Weights of a small GPT-style language model, trained from scratch on English Wikipedia: vocabulary 4096.
MLP neurons of a small language model. Each row is named by its layer, matrix (gate and up: input weights) and neuron, and shows model dimensions 48-143. Each number is 128 + 24 x the weight over its row's rms, rounded and kept within 0 to 255. Numbers have three digits each. A neuron's up and down rows have the sign that makes its largest values positive.
A block is one neuron, or neurons of one layer that tend to fire together. After each block is what it responds to, as a language model described it from the Wikipedia text at the highest values.

L13.gate23:117170113160181102149120129172133136114144136137117135125098151116149181115101172167171143154105164119148137096119105115148137110117158141082080147088096125161120106130109137095095146130105104096148128150091105136099087088129154074114139148125094152112125104129125155118118138118151128126
L13.up23:144119183125123120138127094146137157091108107163144151151121136114135118128092129095167115169110164161145169146156151148144103108155155121115092135097125139122103129160154161122084142076107093166149145078098144125149142152115120151141127113122113124139092112125179133111103120158134135125
L13.gate60:128146118134125147132087134159134123128130151182128125147100097125150116145127132140128152142106144139180111112129157119128104124137137077116155097107118109129101130063177114150087114122111105080113104136132160101100132126164133121107150102172116122160146149127130148091103127150146121100
L13.up60:181149145154197117117159116146148102156084129118122096107125103117132081110172119122129135117123104169142139126147168129109102130100122119111139112109123089148128157119136117104105104110141113132116125113134133125143138147110120106124153171177068161151111106135113129137128123157145102143
Description: Dollar/math openers. Mid-sentence dollar signs opening money amounts or inline LaTeX math ($40,469, $F_n); more weakly, opening fragments of split words (w of www, st, gr).

L15.gate8:131095108118137082125110115114100112120123137079118117125127104162123123114121145117125137169128152114123114090112166123156129126132119155125133151188109104138142126119105096120131102132127134074110160067107142165118149151126136162115126108112121170154132103074158157161122141143161135096
L15.up8:138104176080152116082140085107134120162113132122100113156116150108120148122109159136128115121113161136099129129102158129125170137140107093100104111142156065117152137115121102083080106087142130147112127144083122163143068139140128150112200124127090144131119127132117157189123095163134117130
L15.gate11:140136096142132128111124129123154192136118123133165153171116104124144145132113121096093092116115161142110121114138091110153102117134129149151168079174107113110102140136128149149131085127139143141073140128101110151142109150122114170134163160083161106155123099158093097159128064141111118102
L15.up11:131085095171137078134116127109197153173134134161149118142100132121131145142120094149079099139094128129112175109151096121115098152117137131117129107113139138126119128132148134145132090094101122118065130116105102173188151115129107127132144133126148119161095131141074155169146100120118094124
L15.gate101:172103105138116112127115136107135115120136163128086065123140119110113129130150144131124142136109116166113112148111141147109103145152127132166171121140101130120103131081123110116153109100097082154107161136114140129081112148094118161142140155159101148131088114148136139119151097148129150130
L15.up101:162119079082129110130159093102138138175128120131114074127132133149145126109144126135120156166146161128052114150116127077108144150127132166090169119115083135096108165151121160125092121139068105135124125140105142166148129142118131117162139149100158103137145108143157167116143097132112113122
L15.gate226:168113119142124108151141130111121099112109120075190157165076089138132143175100098110095110135141153111118158120107142116134135105159178141146139136122137106118148138120191140173158167091112107136122130116097138143159167141115123104138133135123160158094137121154112131107150101164124134106
L15.up226:135135107127133084122162133119079141156118124132129098151115142123112158149156152110123120092100145183136116124135128090100077184122165137120145111141105124129161144129161133124129135117127141143137109106111130165114127133135143137141147131187109140072139130141117104130117134113147163105
L15.gate286:126137127157127124133129115110128134137133097149109124132133107161124178174089148106168163122104153139123168134115096096168070117091139115108200105113158096179109153138164104125152159100164135120146146131139146114074098156149097113145140081139114140122069120098111130110134099137153154110
L15.up286:126114105110137137135173141150134126115190151117102146106142153110128138166133116128169150146142153140101137109117139103140120153108151112133113122089097112112131142085136119141129119158170111131118116151105114131159117176122128172167114107168131168095131113131131123168123079124136108121
L15.gate363:127083130161164133129091130131116095135119117052148135138090105140148146157104085106143157132188168127130203119131125127128166095117133126124131125130131129100152139134171127143131112091149125149119144171071155108142119145096090147113153131112114146127126105169106126096179090140156146102
L15.up363:153129132114112051107142169133112085144140085084158112164100103154115134106142114113121140093108127112114151096113124191118135138142139169156104181094091091133138099121123096138134123113107103112108102145113151149104159156140092133123138155128137147143099106124144122114109085160158121122
L15.gate402:107122143150129141135129125125111110086111104137109123124171133122111085119121150111110131142109138090145155123127095101124145113099129130091126164144148140129135123140142119087131111081121122132156085113094155090138156101124064178091119123125101119133124109145127089081129114097067112167
L15.up402:141097130144111125135142153126100144114110119087126092128107128146182123134119143130176184133118130108116117124095128112095148111105157117091140159157108145118100131127101098136122088111149111137112048142072145108123119122127104191085144137122099135121139116131143076123131120107148164152
L15.gate421:139134135137154136082134126149112126115139088130141147100117135153121117185094125137132153107098151123109169161123128118158104130093121111130137105080137180127082128115175139153162139135128128136145133121146147127114105171164139121110081135143171128117093102115142085149165087135145145085
L15.up421:096096118154131133139088149126165167124123124133140122088093131143115093138101128130143168113132145129087143154137138103129144143110140124117144135146134092124072185142121126166189166158153125106121136149132162139089108103112120119170154164089145136121127150127120126143146109140127104113
Description: List item separators. Separators between items in lists and credits, mostly commas, plus dashes, pipes and "and", as in "synthesizer, Hammond organ", "Steve Shelley – drums".

L3.gate73:057161099122147131126126133115122120118090140150130108148176109168129138123108137090127111088129113139105125139166106153135139145115099116145169126117077166146152132142094118141100115129094114090131136087133112190122144131153098136121116152139124121133133137151133137159139163111117117104
L3.up73:143133102083119177097135131120146162098083163135136155152153130110121154110087150112162103150119144126097159105103110136103105148131156081158179135090109116151145150150118150101122128116078148140118122121073122146159111147112151111132116166135138131161133128102089071146090103153114095164
L3.gate125:146101089100099130113110145124122160198093159095149129155164096146138157151092049147134128125109125124120122104130123138136117147146118117095181143085127173129119156138105132163088116125141147108144124099154143129170167064117106147134113138118099128130093102096135160137149167132118149131
L3.up125:122149109120062133182091109117122090118100114151132145113141112092123107124131114104161153132137113136119151109135153118102114121136132074098112127095080106119145123134126104123128107136118139095153141103154075143149094108129085118159120144134125110158099101134101159118157108187116093142
L3.gate320:107130135103130132114112102154130135141093163128138097101169113184129163114154161124130154112140100157127164157073121113099140103119110096114168103084074151159124131132126142101161139108142110106141161136131122127161121138079114134181127117133093139186139131161142138163131148110129122082
L3.up320:158095137104141137136149148105095150117114170100108113107114105131150156119136146153113131151156146134098083104144076098124147140120110110117136119102146137152123117148136119089078127097142124121133147092093129104100128146139092101122164125135110143155125146140124112152141208107126080109
L3.gate363:127133087147109117102123142120096103124100105115161139169118165119106137137101116124164073136126113116134187090109147167126091120146122101139122158117080122113080148199130134101143084122132108119130163119120157144105135077165115196150133128127138154112059141135120148136092134089112141128
L3.up363:122127141129137105109123151120118154124146139134142160173165135130102110186135126115136148156126176119074143095086104137141107111137126065136146146134152136096081109143145148116062102100157113132155149107122081133079101113106093141121122119089140127080128107145122124151144128122121165125
Description: Coordinating conjunctions in names. Ampersands and and/or joining two items, especially inside names of firms, duos, bands, places (Hoefler & Co, Love & War), plus scattered naming words (named, album).

L3.gate82:131181079150145143149116167152130132128142171110161153121115111081129128155140163133103124146102170130157108136097168153094062124098121121171159115100109122161151126108119093123129137117100153091085121128122130153089097149170172128134093141142099189138094095105135141121167135139128132155
L3.up82:113162126142117122131103165136142103111148133119158117117125099087150118151113117142127111147092175126187147139137154153077109152105139101157141116102107158149107122118104085138141136126127121093107149155125129162108101106155138107175103139131075125167096071153123184137167113128149136135
L3.gate122:091123141097141142150143104171149168117139147154135139135115092143159160106124115091108102154136148144154142111144129108121138152137156112134116077119098166120119113136128158150140120141110092119114159130083120122168118096079141072101128122176115121077097100132113123149178149113160131170
L3.up122:139136116113111146086151122140110109123130153138151118136147111102112108094118089121157106122108150147134116067130124128152104107138174130103134098101130120132149145136151128127153172100090153141129137099125107117155097155128186154136138068136071148136139109097110141163167112153172091124
L3.gate185:081151138139148166172151097146156097150124131095111113147119118124139126138096143096131128074096140133133108094124173148167140144129119079126107105103081119096150153140161111094128097127088144095124102126121128157138115128129128134112115073132109179110181124143150163152097123119149109148
L3.up185:154121188111089088167115124148117183086135116136138142081145138132122159090113142157123128127105114149138150116132113109126147131099164139092110146132096161131123152113173103133150132128129163134099139139158136096138120165127117147090087119115074122120103148108119101149144127130111133162
L3.gate329:111149114117125124079175153161127088099109122123148099114129137117093126144143131125128110099128157140139162083133120178140088132116159120169099106139141117145111143146127143142162088115120092112107136120092127153111087062177162123145129094111131159126169136123135160157092086102180126099
L3.up329:163123128133105125178164100171135174070143146161139113079128155137156137097139123097129146118094136116157133089154092166122129120098089104107150132124094168111134127119066136132130121149117125167147142098097137123138159129109146099101212143142125105132165124155127147133165116145121114154
Description: Word fragments and country codes. Pieces of words split into several tokens, such as W-eek, S-eek-ing, R-eception and Edmon-ton, plus country codes like USA and US in sports tables and place lines.

L15.gate22:154169154120155087119152099170145130105130157147149125104097139115139162146135115133133143158111137146126178100150102112128138128141131112129140152110140137104140133117141111126140125147118149069105159103121125161156149150142117166098092175135166149103162131164163085140166131093117100121
L15.up22:188138126101145132122136112097142144101131117118168139109129113149127150145143111115116117089140112124126157111172115120138107132126142106099091133098138132137109122113162131094136115126103125114074121050140120159185152144100130075144080124121132124170118111128138117112138151140117143137
L15.gate28:126177098145103143147088119170154114116131123108160142099091109153174112112106118110158076113112129131099153161137104119121134122133109127133113126116120106126146130138112115156122123092074145113113146100171101171125139155115124134109140123176132164150132113129097132134130159102171135115
L15.up28:144178155119098140158140096167152156120112132111114094124142083102122156098136156144128093115083153143120122134137110148140105109126118118125139145128113110119151132125132110089102137092114122147094152129130095169121150151122119075135133111146082141134159084146120140095109148147140110129
L15.gate77:139157148145166070174148124131138181148124122120102051148164152144133141122146164150120109142141100140097120108098111102140130145151148138112129058136148107111120088186103147182137177105104152129130096137087111122129132119119121134141133126118087132109140137150178140129072124144133154150
L15.up77:166145135096153135148148109098105130093118123093160111149116082138158100134122138113177111165119133125137155137129140126122110083096116186135115124118105104138088132143112136102136135161145121128120108098141153127103152160159114119100102085140069112122156133170164152069107110110146107157
L15.gate89:115149086137136102104159080130127127136180116147155156096132126099143124081087149127122090108072117115130104171135121146163082097092161098117109150123087104113166108125134105140139144093097147100097151096129118137173141155088110154115134123158116139131121150123141118148147130082145159127
L15.up89:115088123136146116116127095158156116144146066141131119139088132137101094084107165077139134150096128115175140115149109116086105112143127148140108119112089123125101139128147123145121142116145142134112123090123089161126140176069100118128141070165056130139131132128130131132151141101124134095
L15.gate227:111179127159110174152098151139095104127150129087163157129127096134156130168111153096095139098083163120120176155142145136173116136114105099107131151086170105113133144122141106119104148124083146137098108113138104156118143174132121158146121099160118146103123091152112133158182093118139116100
L15.up227:120179079110121140104159133146092147119142145116119109151149133158158145124142136135106102128088114142108093127137155143129119131115133147130103175076121102135161150145108135159141139132090147126105151101111113137153150130106081165130135127154130124115119168155120095117131100128105111074
L15.gate260:122124164124112128116125073159106102141173151154107169133106134129135104106127140096102172105119124082118147110122123125105147134068110126139133142082093115123156121134132103118093143122142125116106131103129116081156088136083160143118149128101140126192117152112079134091124095107130091092
L15.up260:089121178102117139213175129116119151133164134186133142128128124135160146128076184131137137095129113090144088094131094150131127132138109123136098162153114152097145118170138117138087162135098149107084134107097143142184120104099128191091131109121141108115148086136141142130117133098143097126
L15.gate264:102155085163138117144111129152150143100141143119166167141108138137142100105097130099100130162074142126076132138112091122121120118122132121106105125123100145123134130136150147128124136097082160126119158116172102133130089149159126115101129167078113144082164130159139090132125076081147153107
L15.up264:153155150136131127134140170183150137088130135140133151111123115109123119101105172097117089153106144100107133124132059170101117078100137122112122125148089143150130063121151127122137112092139154144128128121122106119146095152143137118117183147090113180135166146129122122134132097119171116134
L15.gate392:124157125089161144066136091118099123098129114146159118096128139150152131110110121097120129122105155098159147160096104088129141117137110091147163099112092172102144123151119117121147120137134173145093115096159142155166120096116133152132158114112152118118136144145165105102116126145149156130
L15.up392:090142135122136085122145111161119136157091128120145139172116108117142149101143132138153149119112123128120156147109142175118133080125138168152161109151101088113114117132083073112118155135109096137124113169137087152097126153118170104110137143119160136155116166172131135142104139156146142161
Description: Word-initial R and parentheses. Mainly a capital R starting a word or abbreviation (Runs, Rendsburg, RAF, QR2), plus opening parentheses before numbers in sports statistics tables and some line breaks.